config.toml
n_head = 3
n_kv_head = 3
head_dim = 128
norm = "layernorm"
positions = "rope"
init_std_o = 0.0
init_std_up = 0.0281
optimizer = "adamw"
lr = 0.0015
lr_mult_qkv = 0.4
beta1 = 0.95
schedule = "wsd"
seq_len = 768
train_tokens = 449600000
dataset = "wikipedia_en"
MLP neurons of a small language model. Each row is named by its layer, matrix (down: output weights) and neuron, and shows model dimensions 0-95. Each number is 200 + 20 x the weight over its row's rms, rounded and kept within 0 to 999.
A block is one neuron, or neurons of one layer that tend to fire together. After each block is what it responds to, as a language model described it from the Wikipedia text at the highest values.

L2.down165,241,183,168,230,199,190,221,227,203,231,206,220,224,198,228,204,193,167,214,206,196,204,207,172,200,156,193,198,224,196,206,210,206,194,210,219,167,208,174,208,191,189,192,206,195,201,208,197,192,212,191,184,203,224,220,205,205,222,233,224,194,207,186,192,238,191,211,217,255,198,202,210,221,213,225,218,166,190,198,165,208,236,222,212,214,226,222,173,216,227,196,192,208,170,249,196
L2.down185,230,203,197,206,223,200,185,201,215,218,213,206,213,175,200,247,170,201,186,214,183,224,192,217,172,194,211,207,215,193,226,204,172,180,234,173,220,224,193,215,212,182,181,183,176,198,203,198,213,202,250,205,155,181,201,180,204,218,222,232,211,203,210,255,172,230,204,214,196,223,186,189,200,220,203,234,225,222,208,192,173,172,218,204,181,126,173,194,191,201,224,170,214,190,224,168
L2.down317,195,200,196,201,162,194,226,155,175,197,220,206,198,191,197,186,190,219,202,211,238,213,190,194,211,217,170,199,208,230,237,222,220,204,220,201,211,221,149,191,212,177,188,183,208,156,235,212,146,198,219,227,208,204,217,165,172,194,221,198,190,167,200,181,210,212,226,195,185,213,213,175,198,216,215,218,212,216,243,214,199,177,172,207,204,164,202,187,223,210,228,210,170,191,201,191
L2.down391,166,218,188,202,214,214,215,192,197,193,212,165,206,191,210,198,238,230,159,219,234,225,220,223,197,209,207,240,177,192,245,224,208,197,170,211,186,171,219,198,211,239,185,193,204,232,193,214,160,209,212,206,215,179,178,190,178,213,203,223,193,195,207,207,214,226,201,224,206,194,179,178,200,187,203,167,174,171,194,225,215,201,191,202,195,172,195,193,205,196,194,157,192,210,181,190
L2.down580,187,197,171,170,165,223,181,214,204,196,202,202,206,198,231,188,196,201,190,218,228,200,230,177,165,235,186,191,180,232,245,213,206,240,222,207,187,190,200,206,225,224,206,192,191,217,198,217,170,188,224,205,207,233,235,205,201,161,176,194,193,209,183,185,211,201,186,185,177,226,193,221,168,211,208,177,244,233,181,218,215,192,179,224,218,210,196,210,181,227,197,201,188,194,185,194
L2.down699,198,219,209,183,190,226,214,168,210,211,199,160,119,188,208,192,195,217,192,214,211,168,227,170,203,215,199,156,165,190,170,225,183,143,208,201,181,220,235,198,221,175,196,212,186,200,174,184,194,187,217,200,207,198,204,202,213,230,204,217,230,199,218,203,197,196,193,201,202,185,199,196,201,212,215,195,225,174,192,169,216,210,203,224,200,233,197,206,168,241,200,211,187,226,201,180
L2.down1254,230,209,206,218,203,188,234,196,185,178,251,195,199,182,205,178,193,231,190,216,199,195,186,221,217,185,203,188,202,191,196,170,199,197,194,196,190,196,196,226,202,165,170,212,216,207,280,214,187,161,202,226,204,200,198,174,202,217,205,207,220,199,175,192,244,232,198,202,172,189,218,190,213,252,180,191,190,200,242,187,170,185,244,193,213,196,243,163,189,216,211,197,197,203,218,202
L2.down1456,237,196,245,229,220,182,221,204,166,203,186,197,247,207,175,175,198,226,187,228,195,188,178,172,222,192,201,223,196,178,202,186,218,170,204,209,200,221,181,191,214,224,229,191,147,209,208,175,195,205,204,206,182,210,226,170,205,203,207,191,217,197,185,154,215,219,237,189,216,144,217,172,198,219,180,182,241,189,230,194,163,172,233,188,210,191,223,176,224,198,185,198,211,194,208,233
Fragments in the middle of a word or compound, chiefly apostrophes (l'Amandier, Owls'), slashes (Razor Sharp/Epic) and mid-word pieces (Bos-n-ia, -ed in Leeds-based).

L6.down1490,193,219,192,250,182,175,209,228,231,209,183,195,191,230,191,189,224,191,196,199,218,206,169,213,220,205,209,203,212,217,214,217,187,153,193,192,214,223,191,195,202,220,179,200,221,191,229,202,193,246,244,225,192,211,228,200,208,201,200,223,203,247,210,214,245,210,197,199,187,145,231,205,205,232,212,178,238,166,198,198,209,205,206,196,186,219,249,224,189,194,228,157,175,202,186,182
Closing slashes, parentheses, commas and "or" right after IPA transcriptions, non-English names or alternate spellings, e.g. /ɛːu/, Schweiz/Parti, Finland).

L7.down510,179,246,204,180,181,212,197,226,214,205,206,217,190,163,192,195,206,211,208,240,173,190,207,152,188,224,235,184,222,216,199,217,195,184,183,190,216,163,200,180,211,181,174,200,194,231,183,237,206,180,208,216,198,194,165,215,175,210,221,177,209,233,196,205,238,198,185,205,192,180,206,185,166,200,187,202,225,234,194,196,208,181,222,194,193,180,243,217,190,215,197,192,189,208,206,187
L7.down513,191,201,192,202,230,208,228,186,260,192,204,224,195,177,195,171,220,211,178,247,190,224,209,190,218,187,204,192,178,235,227,205,204,227,195,174,204,179,178,204,216,212,201,195,206,228,214,214,223,230,192,208,206,213,214,189,200,198,193,187,202,195,193,232,205,186,159,248,207,233,194,216,169,187,170,184,202,170,215,170,204,206,210,213,225,189,155,206,187,185,185,203,218,211,218,187
L7.down686,194,193,231,207,217,176,214,178,215,202,177,181,177,232,214,202,173,206,215,153,215,171,180,203,217,216,178,172,229,187,164,190,187,208,171,213,208,209,196,205,200,230,212,179,205,190,168,204,172,198,191,197,210,188,240,224,193,199,202,245,214,200,206,230,173,167,231,192,202,185,183,199,225,180,215,232,198,148,200,159,202,193,230,176,183,181,159,188,207,210,204,205,225,184,174,172
L7.down835,220,216,197,223,242,186,163,165,149,207,181,214,212,203,202,184,208,177,195,177,185,216,192,154,203,223,221,231,187,216,220,242,195,218,214,188,187,230,186,188,231,198,183,210,201,217,205,161,184,195,186,200,165,188,195,188,212,241,175,199,178,199,179,186,191,196,195,211,241,246,199,208,191,225,203,191,250,179,204,210,173,201,165,197,180,190,208,188,170,233,206,194,205,220,187,169
L7.down904,208,219,213,215,215,195,198,235,219,207,201,203,187,194,188,209,195,197,182,215,194,196,188,170,162,207,179,186,225,214,211,227,212,187,211,199,176,191,221,169,250,183,212,187,173,231,178,200,199,196,192,203,213,182,187,187,213,208,208,199,195,226,213,191,231,197,189,192,203,213,225,208,167,183,195,199,197,229,182,195,197,206,214,190,182,195,178,194,167,169,225,227,200,178,198,223
L7.down964,217,175,171,200,221,194,199,146,182,227,189,222,208,204,200,225,201,207,202,216,232,191,201,205,197,192,200,232,207,219,218,218,200,233,229,204,191,207,190,216,228,206,173,211,212,241,197,197,184,201,220,167,226,217,184,167,217,179,192,204,179,216,226,206,194,187,207,218,213,254,196,193,153,196,202,233,215,179,209,171,169,172,177,198,188,204,207,218,166,231,200,217,210,177,202,200
L7.down1059,177,220,220,185,201,194,187,232,215,190,193,233,187,172,173,212,217,197,177,238,189,183,209,187,187,213,206,193,185,203,223,236,193,231,202,213,208,163,198,179,209,196,210,200,200,262,190,209,221,204,184,173,211,194,165,223,208,198,215,190,207,238,206,206,212,208,194,217,191,190,205,215,126,212,178,220,189,187,174,207,173,203,227,203,188,191,200,212,187,224,203,175,210,212,190,208
L7.down1267,174,172,209,154,233,186,200,196,235,176,214,200,196,185,216,189,226,187,208,216,222,187,198,210,202,208,223,226,174,198,194,211,176,209,219,198,214,166,203,210,176,242,223,207,202,226,196,242,191,201,229,152,213,185,217,142,193,212,212,190,209,191,219,184,176,200,171,221,207,209,187,202,152,222,211,152,196,179,193,224,204,197,194,192,209,177,189,227,202,214,200,191,201,169,194,236
Final pieces that complete a verb split across tokens, such as rescu|e, underst|and, shoot|ing or rank|ed, usually before its object.

L7.down117,211,207,219,188,183,227,192,204,176,166,178,188,198,237,187,193,192,205,201,174,187,213,198,200,186,187,178,217,195,198,206,213,216,209,217,161,227,188,202,222,241,187,201,167,202,197,231,207,239,213,183,197,205,208,211,209,206,209,152,205,186,209,228,184,214,215,192,155,208,198,203,237,229,214,224,175,193,175,221,249,209,211,208,186,184,216,176,198,224,222,234,191,152,184,181,210
L7.down126,214,199,186,262,154,195,171,216,198,222,156,209,199,240,217,216,188,205,198,204,249,176,192,172,200,185,208,217,172,186,175,180,213,213,191,182,229,220,219,194,215,184,220,179,241,202,208,193,220,216,207,209,197,188,188,199,190,208,201,180,216,170,194,193,229,222,213,191,209,177,196,187,190,181,173,181,156,181,177,175,182,226,183,206,203,164,212,165,214,171,185,180,171,195,209,228
L7.down432,205,207,191,172,241,203,214,201,191,184,170,198,195,196,215,185,213,238,225,210,188,207,180,159,144,204,221,150,194,205,194,210,196,202,220,203,214,192,201,203,228,195,215,221,204,194,185,205,169,223,182,191,188,190,216,171,210,207,180,194,220,180,185,210,197,203,167,239,208,200,176,203,228,209,225,212,195,191,182,207,180,185,211,212,190,196,176,204,221,169,190,202,200,228,227,197
L7.down708,223,197,201,218,208,190,194,171,221,202,172,234,161,209,168,204,208,252,204,220,239,220,156,213,222,215,207,202,222,222,204,224,208,220,198,186,246,161,209,242,178,190,203,207,179,196,180,176,222,205,163,165,172,230,197,177,180,200,176,226,195,187,232,198,225,168,227,229,212,198,196,210,195,157,268,171,196,220,207,212,224,194,209,177,230,183,205,201,184,235,206,201,185,188,233,203
L7.down887,223,178,195,210,190,177,218,197,178,217,188,190,221,204,220,221,218,172,201,160,172,218,221,210,174,185,181,184,214,182,201,192,207,192,236,201,254,153,208,221,180,198,207,172,211,180,202,166,207,188,229,179,201,241,226,250,192,202,207,199,189,229,221,207,169,235,183,198,219,190,161,214,185,231,182,216,194,247,196,237,212,203,203,215,187,187,229,183,176,200,197,166,203,223,220,175
L7.down941,229,183,190,187,199,187,171,206,212,190,211,253,187,234,186,224,191,176,194,161,215,150,207,174,210,188,204,214,191,199,212,210,210,239,206,210,222,174,194,164,186,200,176,237,186,187,195,205,234,220,171,193,214,174,183,212,169,219,216,204,209,191,229,170,204,224,202,177,207,197,177,175,232,211,178,183,193,202,171,211,180,211,199,199,160,210,185,189,204,198,210,206,201,185,222,221
L7.down1290,181,209,187,226,186,186,172,210,216,248,238,210,194,214,175,205,212,215,193,230,190,197,210,202,215,209,230,202,207,219,211,177,202,223,220,219,190,211,162,168,189,191,180,188,221,205,207,222,197,190,153,209,206,195,222,204,195,205,189,183,170,171,160,193,208,195,193,232,239,213,203,217,144,220,183,178,186,235,178,198,220,226,204,233,197,195,193,190,195,200,210,173,190,189,180,205
L7.down1532,219,202,201,242,193,165,204,176,199,170,174,183,195,225,191,221,192,207,201,206,218,178,175,195,178,196,210,226,219,180,149,187,227,218,179,195,204,230,197,182,211,194,226,223,200,215,175,196,232,189,214,191,198,186,213,186,242,177,185,190,156,174,239,227,194,202,225,215,186,192,178,188,202,192,171,197,198,185,192,208,201,225,212,226,216,162,203,183,201,217,193,219,253,194,186,220
Tokens right before a year or census mention in geographic and population text, such as of in As of 2019, 20 in Population (2021), the in According to the; weaker scattered cases.

L7.down814,193,186,179,171,149,202,239,187,196,189,210,210,176,204,178,226,222,194,198,201,175,219,170,185,190,198,240,212,236,174,205,196,202,211,210,164,204,145,190,220,194,215,223,172,198,219,194,174,186,196,173,228,246,193,209,211,196,213,178,218,208,146,217,242,240,210,195,181,174,217,183,189,177,178,213,194,188,249,210,160,177,200,197,201,229,181,196,173,166,182,196,210,193,209,205,229
L7.down1009,203,205,227,172,193,185,169,182,190,209,210,213,209,198,236,180,203,209,215,208,197,202,198,189,185,194,208,215,227,142,182,211,229,191,138,191,203,217,217,211,219,174,210,211,208,212,201,191,218,189,194,178,193,233,191,220,190,205,205,195,206,194,174,194,202,200,193,201,216,194,208,174,196,183,164,225,208,194,197,183,240,199,227,153,209,204,191,191,179,210,191,216,184,177,174,235
L7.down1056,186,217,193,161,199,187,207,210,198,171,196,159,213,201,206,191,188,190,226,201,142,178,198,242,194,184,200,211,157,200,239,197,179,205,175,174,233,191,168,191,221,180,190,182,187,182,180,209,199,253,211,187,183,211,196,201,218,212,204,162,216,225,212,203,197,205,197,168,198,210,201,242,200,180,192,272,204,222,215,216,185,212,216,210,193,152,200,164,187,191,227,227,201,208,209,225
L7.down1090,186,221,219,200,212,204,189,214,168,161,206,196,206,158,229,164,204,230,202,208,188,201,196,207,200,199,207,195,231,184,188,189,181,193,213,179,207,209,190,206,197,196,230,229,223,235,173,181,211,231,193,216,213,196,210,223,193,204,182,176,206,215,162,230,140,188,201,192,208,204,182,231,212,160,202,228,215,188,190,189,199,190,200,177,176,172,167,194,180,168,202,197,201,202,191,193
L7.down1239,209,204,190,186,193,180,217,214,200,202,200,211,201,189,220,183,182,184,182,201,206,199,211,208,246,197,192,169,202,196,211,235,208,182,212,232,193,140,177,200,205,177,228,224,244,219,194,204,171,198,190,174,212,208,229,216,160,192,209,160,203,238,203,183,193,186,197,232,215,178,162,175,200,226,201,214,186,197,203,204,196,209,205,195,186,225,197,228,217,204,225,208,203,228,199,168
L7.down1286,205,211,179,158,190,191,198,197,155,160,200,236,203,242,161,182,217,221,202,192,206,200,183,207,232,212,221,179,228,195,185,179,248,206,206,212,196,220,216,207,192,191,219,182,183,193,215,188,173,184,193,175,206,204,199,187,227,203,208,217,211,183,240,196,208,202,177,172,195,163,207,183,201,196,210,245,168,228,200,211,196,207,212,175,214,187,180,217,204,209,196,195,214,178,230,212
L7.down1378,212,240,161,199,209,209,206,192,196,188,162,212,204,201,206,201,224,165,218,212,204,153,201,211,185,200,187,182,202,219,193,174,201,154,186,192,217,215,173,199,220,226,213,174,188,180,146,195,195,189,220,188,200,189,196,196,243,202,206,204,208,176,212,184,199,196,228,237,201,180,211,234,213,194,207,207,194,218,230,185,178,187,187,249,181,131,189,174,201,185,196,220,220,206,195,219
L7.down1477,254,220,190,161,163,216,174,204,188,175,178,215,218,172,175,221,176,211,194,199,182,177,196,172,228,197,214,196,169,206,193,165,216,186,199,225,198,182,201,164,205,216,185,192,198,180,194,203,172,183,216,211,199,157,188,201,178,178,209,172,266,184,234,209,190,221,179,214,216,216,201,195,212,211,218,192,239,236,211,216,184,194,164,193,219,194,208,213,216,164,196,251,210,192,189,202
Short subword pieces right after a word's first letter or two in split words, often "il" after s, as in s-il-ver, S-il-via, ro-o-f.

L6.down313,190,219,154,161,180,208,203,216,178,196,218,183,196,203,166,202,207,186,212,203,232,217,207,207,183,236,179,201,175,175,207,200,183,217,211,177,194,198,176,222,202,185,187,183,196,217,198,192,206,179,194,222,196,229,228,193,231,195,208,193,191,187,197,204,160,216,179,209,216,245,192,178,152,226,217,230,201,220,195,233,223,194,190,200,201,189,180,185,215,225,200,184,222,195,207,189
Separator punctuation, mostly table pipes, also colons, semicolons and commas, that closes a name or title cell in tables and lists, such as Panda |, Limp Bizkit |, 2023: Ariane Louis-Seize;.

L2.down134,225,214,190,191,208,236,181,170,214,179,185,199,196,221,239,193,194,189,201,196,195,193,212,183,210,208,198,183,161,195,179,181,172,211,175,210,187,222,180,199,190,202,234,209,221,208,196,218,172,175,219,173,214,223,221,183,195,151,220,232,196,199,222,217,189,225,173,204,221,191,196,196,189,213,194,212,216,186,200,193,210,209,188,152,209,209,186,191,220,237,201,185,206,182,231,209
L2.down327,208,203,185,197,224,193,200,219,221,163,202,173,180,175,216,212,214,190,214,254,227,208,218,228,223,217,217,168,216,190,176,185,209,195,194,209,194,196,193,199,194,206,195,218,199,212,157,190,189,171,205,181,217,194,229,214,183,188,198,129,200,205,198,190,189,214,193,215,223,184,200,189,207,174,208,206,207,233,190,209,234,184,223,181,196,173,204,226,220,187,152,189,225,176,203,178
L2.down621,212,217,211,170,219,239,215,178,186,179,235,213,197,182,206,198,174,226,208,225,169,219,224,200,173,210,221,197,213,195,166,166,219,224,236,217,200,206,218,197,238,198,200,170,200,171,197,237,197,213,206,229,189,174,198,168,165,217,224,179,189,225,181,190,204,176,207,183,223,228,239,226,220,221,220,209,190,227,189,176,166,161,188,197,228,184,202,212,169,177,209,161,172,237,192,166
L2.down681,196,180,178,222,192,190,199,232,211,206,213,178,187,176,224,188,239,210,187,203,205,203,206,207,198,199,213,194,214,215,272,174,185,226,217,198,194,179,216,166,179,192,210,205,200,187,179,173,171,183,207,204,183,190,209,166,130,222,201,175,236,198,173,193,256,212,196,194,209,192,242,201,187,199,209,202,178,226,190,191,216,149,172,214,201,196,223,224,197,204,208,226,197,189,171,188
L2.down872,203,177,205,209,180,208,204,231,208,193,201,180,193,178,215,208,241,223,204,222,194,182,204,159,213,199,186,214,184,225,179,191,186,198,183,183,189,168,187,207,209,208,187,215,226,225,206,218,191,197,196,198,223,188,222,223,172,191,200,139,233,226,188,199,199,195,202,216,221,182,237,201,181,203,214,204,194,200,179,191,196,194,197,197,241,195,169,217,215,177,211,166,218,189,182,212
L2.down1093,215,204,192,185,214,169,191,235,202,181,188,187,175,157,224,196,218,228,196,213,248,208,193,184,212,229,229,194,217,203,196,206,191,184,196,224,205,207,197,219,194,197,207,222,203,190,202,213,180,169,228,205,230,182,225,198,203,191,195,156,172,221,190,201,205,211,241,199,225,199,201,160,191,208,225,213,185,176,180,225,212,200,211,179,189,188,194,191,215,187,204,201,225,194,178,180
L2.down1109,211,193,210,174,182,207,186,200,175,233,193,186,188,185,220,131,249,210,182,181,164,200,189,192,217,187,207,179,221,205,182,192,195,200,204,191,209,204,212,207,168,200,149,189,194,210,191,208,184,201,183,191,187,193,217,197,196,201,194,165,217,192,218,200,191,187,196,168,236,214,209,202,233,172,209,218,208,195,225,188,222,159,189,216,208,208,213,160,186,190,164,217,189,209,208,200
L2.down1341,177,195,202,196,194,202,208,221,195,165,187,172,185,208,182,177,213,212,154,204,216,198,180,198,194,140,198,192,226,185,200,191,224,190,194,151,198,179,193,215,181,183,208,195,207,155,212,215,177,224,182,227,222,175,227,176,226,207,193,155,204,205,202,189,230,207,184,149,180,217,218,171,208,206,228,203,200,241,180,214,186,177,211,211,198,174,220,215,220,187,234,218,201,195,180,207
Pieces like of/for that may open a longer word (offer, often, offensive, forced, Força), plus "as of" dates and table pipes after names.

L7.down16,197,236,183,216,178,207,177,197,234,209,221,221,197,220,228,179,180,167,181,161,236,185,226,176,207,167,213,179,185,214,190,210,190,176,200,175,193,205,212,204,234,203,180,198,206,173,169,197,226,222,229,178,221,217,205,216,183,219,212,199,204,245,231,210,184,159,176,184,216,219,184,227,215,191,192,200,202,193,222,196,163,200,205,192,216,221,157,218,183,196,194,200,207,213,187,182
L7.down128,198,238,204,187,202,148,208,240,185,224,171,186,208,192,224,200,159,183,174,163,189,213,202,219,201,164,174,179,202,215,191,184,234,184,195,195,202,232,220,175,225,202,204,239,215,212,203,190,223,168,216,209,201,241,204,178,186,169,227,216,180,213,191,213,209,172,200,195,212,184,210,208,194,200,220,235,214,199,200,202,156,217,210,185,213,197,173,196,168,190,202,194,214,183,166,217
L7.down211,211,201,158,187,200,161,186,211,201,190,224,183,239,154,200,185,217,208,196,215,199,210,201,214,193,199,197,169,193,205,228,200,196,216,204,190,156,214,213,216,168,201,179,183,189,183,234,245,208,184,201,185,213,202,219,190,219,181,184,188,230,239,208,156,173,187,192,205,161,209,216,213,231,216,184,211,199,200,210,203,200,217,174,214,216,176,210,215,205,203,217,231,191,184,178,217
L7.down584,237,194,192,212,202,232,194,188,187,169,187,222,210,191,180,179,217,171,215,210,211,205,235,205,201,227,227,217,198,195,177,196,153,241,209,266,235,208,206,187,192,173,210,196,204,219,193,213,154,186,212,178,198,195,212,217,188,188,221,205,219,239,213,177,196,194,196,207,192,207,216,174,216,171,219,193,180,203,191,200,216,192,196,211,225,201,190,241,199,192,208,201,203,169,167,208
L7.down896,223,176,192,201,184,187,184,183,196,218,159,221,203,169,190,153,166,237,211,231,205,180,220,171,210,214,213,199,173,161,241,167,219,228,220,221,204,181,225,202,212,226,198,187,209,211,241,213,201,212,190,201,217,212,184,210,189,216,209,185,177,239,193,198,195,196,246,187,209,214,200,229,189,219,210,179,201,222,192,205,191,188,200,235,195,190,208,183,175,190,219,197,201,216,190,187
L7.down937,199,198,213,231,147,200,170,181,201,202,185,195,198,213,221,146,230,165,201,193,234,205,212,233,234,198,187,203,225,223,182,176,182,206,217,224,182,187,198,200,200,205,190,169,216,202,191,218,205,160,180,208,204,178,200,205,229,208,208,215,201,201,173,180,183,192,206,177,202,180,183,211,195,203,195,205,199,199,184,188,188,213,225,204,202,190,225,176,204,224,198,235,182,168,197,177
L7.down943,202,238,205,208,173,189,183,199,195,181,193,204,235,196,207,189,219,169,203,189,225,183,194,216,187,176,150,214,165,185,221,189,160,212,221,208,162,198,181,201,196,196,211,230,176,220,206,215,194,176,164,196,168,214,188,188,204,204,243,211,222,236,193,274,234,209,217,183,185,159,185,190,180,193,185,217,243,207,207,207,183,215,192,206,208,185,196,175,218,184,219,202,188,175,225,213
L7.down1296,178,196,196,232,244,173,182,179,145,231,240,205,219,206,197,207,226,203,181,208,219,206,185,206,238,210,210,200,228,234,191,210,194,194,204,217,197,184,185,204,252,204,184,211,199,208,207,193,172,155,184,196,180,184,214,219,178,218,174,195,205,218,201,208,237,183,210,170,198,238,191,152,198,190,216,194,205,191,213,209,225,209,205,154,232,184,186,185,202,158,194,220,171,188,189,213
Short letter pieces right after a word's first letter, mostly consonant clusters in names and common words, such as S-w-eden, K-n-ight, B-re-akthrough.

L6.down547,215,238,156,184,203,195,203,185,210,190,187,187,222,221,213,175,196,200,192,195,191,241,202,229,157,210,206,228,183,240,237,173,184,202,216,212,198,233,195,215,185,202,200,166,170,188,232,210,217,204,237,188,210,192,217,207,210,174,186,187,177,222,173,241,224,198,179,189,195,190,200,207,200,164,205,208,199,200,230,203,209,198,209,201,193,204,202,178,234,210,155,214,201,221,215,200
Short subword pieces in the middle of proper names, often foreign and right after an initial S, such as S-wa-inson, Kaga-wa, Mits-u-i.

L2.down193,229,226,190,207,220,164,183,204,197,204,204,209,210,151,215,193,214,193,192,236,237,210,189,210,167,197,204,174,189,192,219,216,163,211,194,196,198,222,201,238,182,183,179,234,215,204,228,197,217,205,210,218,214,233,207,193,195,218,191,192,217,179,197,177,228,208,185,157,183,230,221,219,197,238,174,129,176,175,192,189,204,208,204,177,246,223,203,191,190,196,207,184,196,181,225,226
L2.down914,168,209,191,217,198,216,191,187,203,245,206,204,203,237,222,206,242,200,210,169,196,189,205,218,213,191,189,244,160,195,188,198,202,180,180,203,213,206,196,195,187,189,181,166,210,160,232,206,200,196,147,188,216,180,219,216,189,196,193,218,203,202,181,200,184,194,210,208,214,217,205,208,205,216,181,193,174,195,175,224,188,224,181,217,198,181,211,227,207,202,171,241,212,171,221,203
L2.down946,210,216,205,197,220,208,172,197,201,217,191,245,183,214,208,205,223,195,213,200,205,203,184,197,198,158,161,190,208,194,206,192,194,242,181,182,197,186,197,224,228,227,176,215,189,224,219,193,183,193,222,215,217,177,166,210,146,253,210,176,206,163,209,195,231,234,183,202,210,206,206,245,201,194,209,222,183,218,207,226,195,217,176,196,230,207,207,203,218,183,213,191,201,175,177,198
L2.down962,209,244,188,202,205,228,196,156,199,173,176,192,201,194,149,215,208,205,242,196,203,175,214,146,203,142,171,202,217,207,196,223,211,219,220,192,189,201,189,189,183,162,208,231,215,197,215,171,199,200,218,172,207,212,190,188,210,205,212,225,217,193,201,175,205,221,251,190,191,234,181,213,187,208,216,220,203,180,177,200,202,247,180,187,196,157,190,230,208,199,195,177,202,225,220,185
L2.down1011,228,182,173,208,219,182,190,211,195,218,205,239,200,153,207,170,206,174,213,215,214,190,185,216,160,205,207,203,225,243,194,201,179,204,197,225,218,197,214,208,252,211,180,174,193,193,225,220,186,245,198,192,218,213,205,176,166,190,210,193,201,182,186,212,218,185,227,219,173,184,201,211,248,249,178,192,205,200,213,192,202,176,190,238,197,191,174,212,192,189,213,166,219,189,223,215
L2.down1068,180,205,215,166,203,207,233,159,209,200,187,230,163,174,190,188,213,176,203,209,198,209,225,171,181,219,222,182,193,220,169,180,192,231,206,164,183,201,202,217,198,219,203,204,203,214,178,189,173,192,232,203,201,178,195,169,207,244,201,185,187,227,199,201,218,206,182,231,141,179,192,204,212,179,215,170,174,203,176,260,171,245,206,198,194,152,242,214,232,165,196,215,190,208,196,183
L2.down1175,215,234,204,217,157,170,185,141,189,202,190,200,192,198,173,213,179,182,203,226,223,232,203,214,223,209,186,188,200,214,195,182,205,221,191,204,191,237,226,214,194,202,204,187,185,222,193,181,225,199,213,235,248,165,196,221,190,177,211,244,196,207,216,178,221,200,196,222,206,177,210,208,215,198,189,189,195,205,196,181,201,224,208,208,230,219,206,215,213,190,182,166,209,176,193,234
L2.down1516,184,188,162,142,202,182,192,206,247,194,157,200,202,189,169,186,223,210,201,223,221,238,179,208,189,177,164,162,216,209,218,226,196,208,218,225,190,199,203,209,195,194,214,191,201,205,222,179,195,186,220,228,212,203,195,167,193,213,213,185,209,170,209,177,247,220,228,161,182,203,225,203,228,195,190,210,178,183,187,176,209,192,166,165,212,186,202,185,207,191,189,211,211,189,176,215
Short subword pieces in the middle of a word split into several tokens, such as per in ex-per-ience and dis-per-sed, il in Gu-il-d, ub in Do-ub-le.

L2.down52,236,211,187,218,198,216,184,162,214,192,209,159,196,164,181,193,197,226,210,171,217,215,197,218,241,202,181,183,182,169,201,252,193,203,173,227,181,204,197,180,204,180,217,227,202,248,197,180,200,216,181,180,215,202,219,190,203,185,246,193,220,167,209,192,196,231,154,203,179,182,204,177,195,211,227,211,200,187,186,198,202,163,215,167,207,217,171,226,202,196,200,217,209,192,189,213
L2.down418,209,205,201,207,224,215,212,202,181,205,189,205,218,203,194,199,189,195,234,169,187,191,200,178,222,221,215,213,207,159,188,205,141,185,181,205,210,176,219,216,212,203,195,205,240,219,217,202,247,199,186,247,211,197,221,205,175,205,210,167,147,210,207,170,178,200,182,199,251,194,203,223,191,192,178,174,209,206,213,186,198,188,188,205,192,203,176,166,187,170,215,175,195,195,196,213
L2.down432,191,202,195,230,196,177,181,180,205,218,207,230,208,150,201,189,173,197,189,180,201,204,221,213,192,220,180,226,217,204,199,208,166,227,201,190,185,220,198,238,199,190,186,200,189,206,214,190,196,205,186,218,209,223,196,201,197,191,140,210,223,206,189,206,205,198,197,211,201,199,211,203,187,183,196,187,187,202,193,234,180,212,197,187,224,217,207,242,223,149,210,179,185,202,187,209
L2.down548,171,201,194,209,246,208,185,172,188,191,187,212,209,185,194,204,200,232,211,219,231,199,191,186,126,183,185,200,210,213,224,196,182,246,215,179,192,219,200,191,206,199,207,220,207,193,189,239,197,203,241,212,223,198,192,189,204,177,208,192,179,199,213,178,231,222,227,199,190,187,237,187,204,221,162,221,211,182,225,203,187,199,200,173,189,187,182,168,207,201,208,217,205,186,203,217
L2.down605,226,215,179,156,215,163,200,225,199,215,180,198,196,181,203,206,204,219,210,201,214,211,215,203,178,213,209,243,171,223,233,187,193,198,213,238,192,224,162,204,223,210,177,226,214,199,204,227,195,195,209,181,219,167,197,184,180,197,167,199,189,225,209,207,194,193,199,233,220,207,226,211,163,198,200,190,210,205,224,225,180,165,207,187,179,202,185,156,153,145,199,211,199,201,225,200
L2.down884,189,163,190,186,183,183,201,217,202,198,169,206,192,193,186,242,225,172,208,207,199,200,202,199,173,187,211,242,184,215,189,215,185,194,193,242,231,206,172,180,180,179,206,196,212,200,232,221,220,174,223,199,207,221,199,183,174,169,182,213,202,223,209,185,204,187,208,191,205,178,179,201,213,185,229,190,208,174,187,221,187,193,185,186,204,203,199,190,194,190,177,193,228,195,226,190
L2.down1194,160,211,224,189,200,192,162,138,181,174,240,216,207,196,210,207,198,193,195,235,187,187,170,211,236,237,246,240,212,193,216,183,196,203,207,203,213,195,161,206,219,213,223,234,187,238,205,189,216,199,197,226,190,204,244,211,190,195,202,216,216,208,217,189,210,210,191,186,210,204,243,197,207,172,179,182,213,203,209,225,203,198,231,191,230,171,212,191,236,192,213,178,209,186,181,226
L2.down1514,214,228,217,187,240,216,202,210,179,209,188,212,184,189,172,197,190,211,211,223,210,227,224,224,197,186,174,198,198,203,186,185,217,159,184,235,216,222,192,174,169,208,196,219,189,201,175,188,176,212,208,221,229,210,211,182,206,196,170,186,194,189,161,174,185,187,206,197,180,199,203,211,203,132,212,200,220,199,167,175,225,215,208,214,187,206,185,208,218,224,193,216,215,183,197,209
Word-ending pieces split off after a preceding piece ending in s or another letter, like -ing, -ed, -es, -wa in compris|ing, cross|ed, Otta|wa.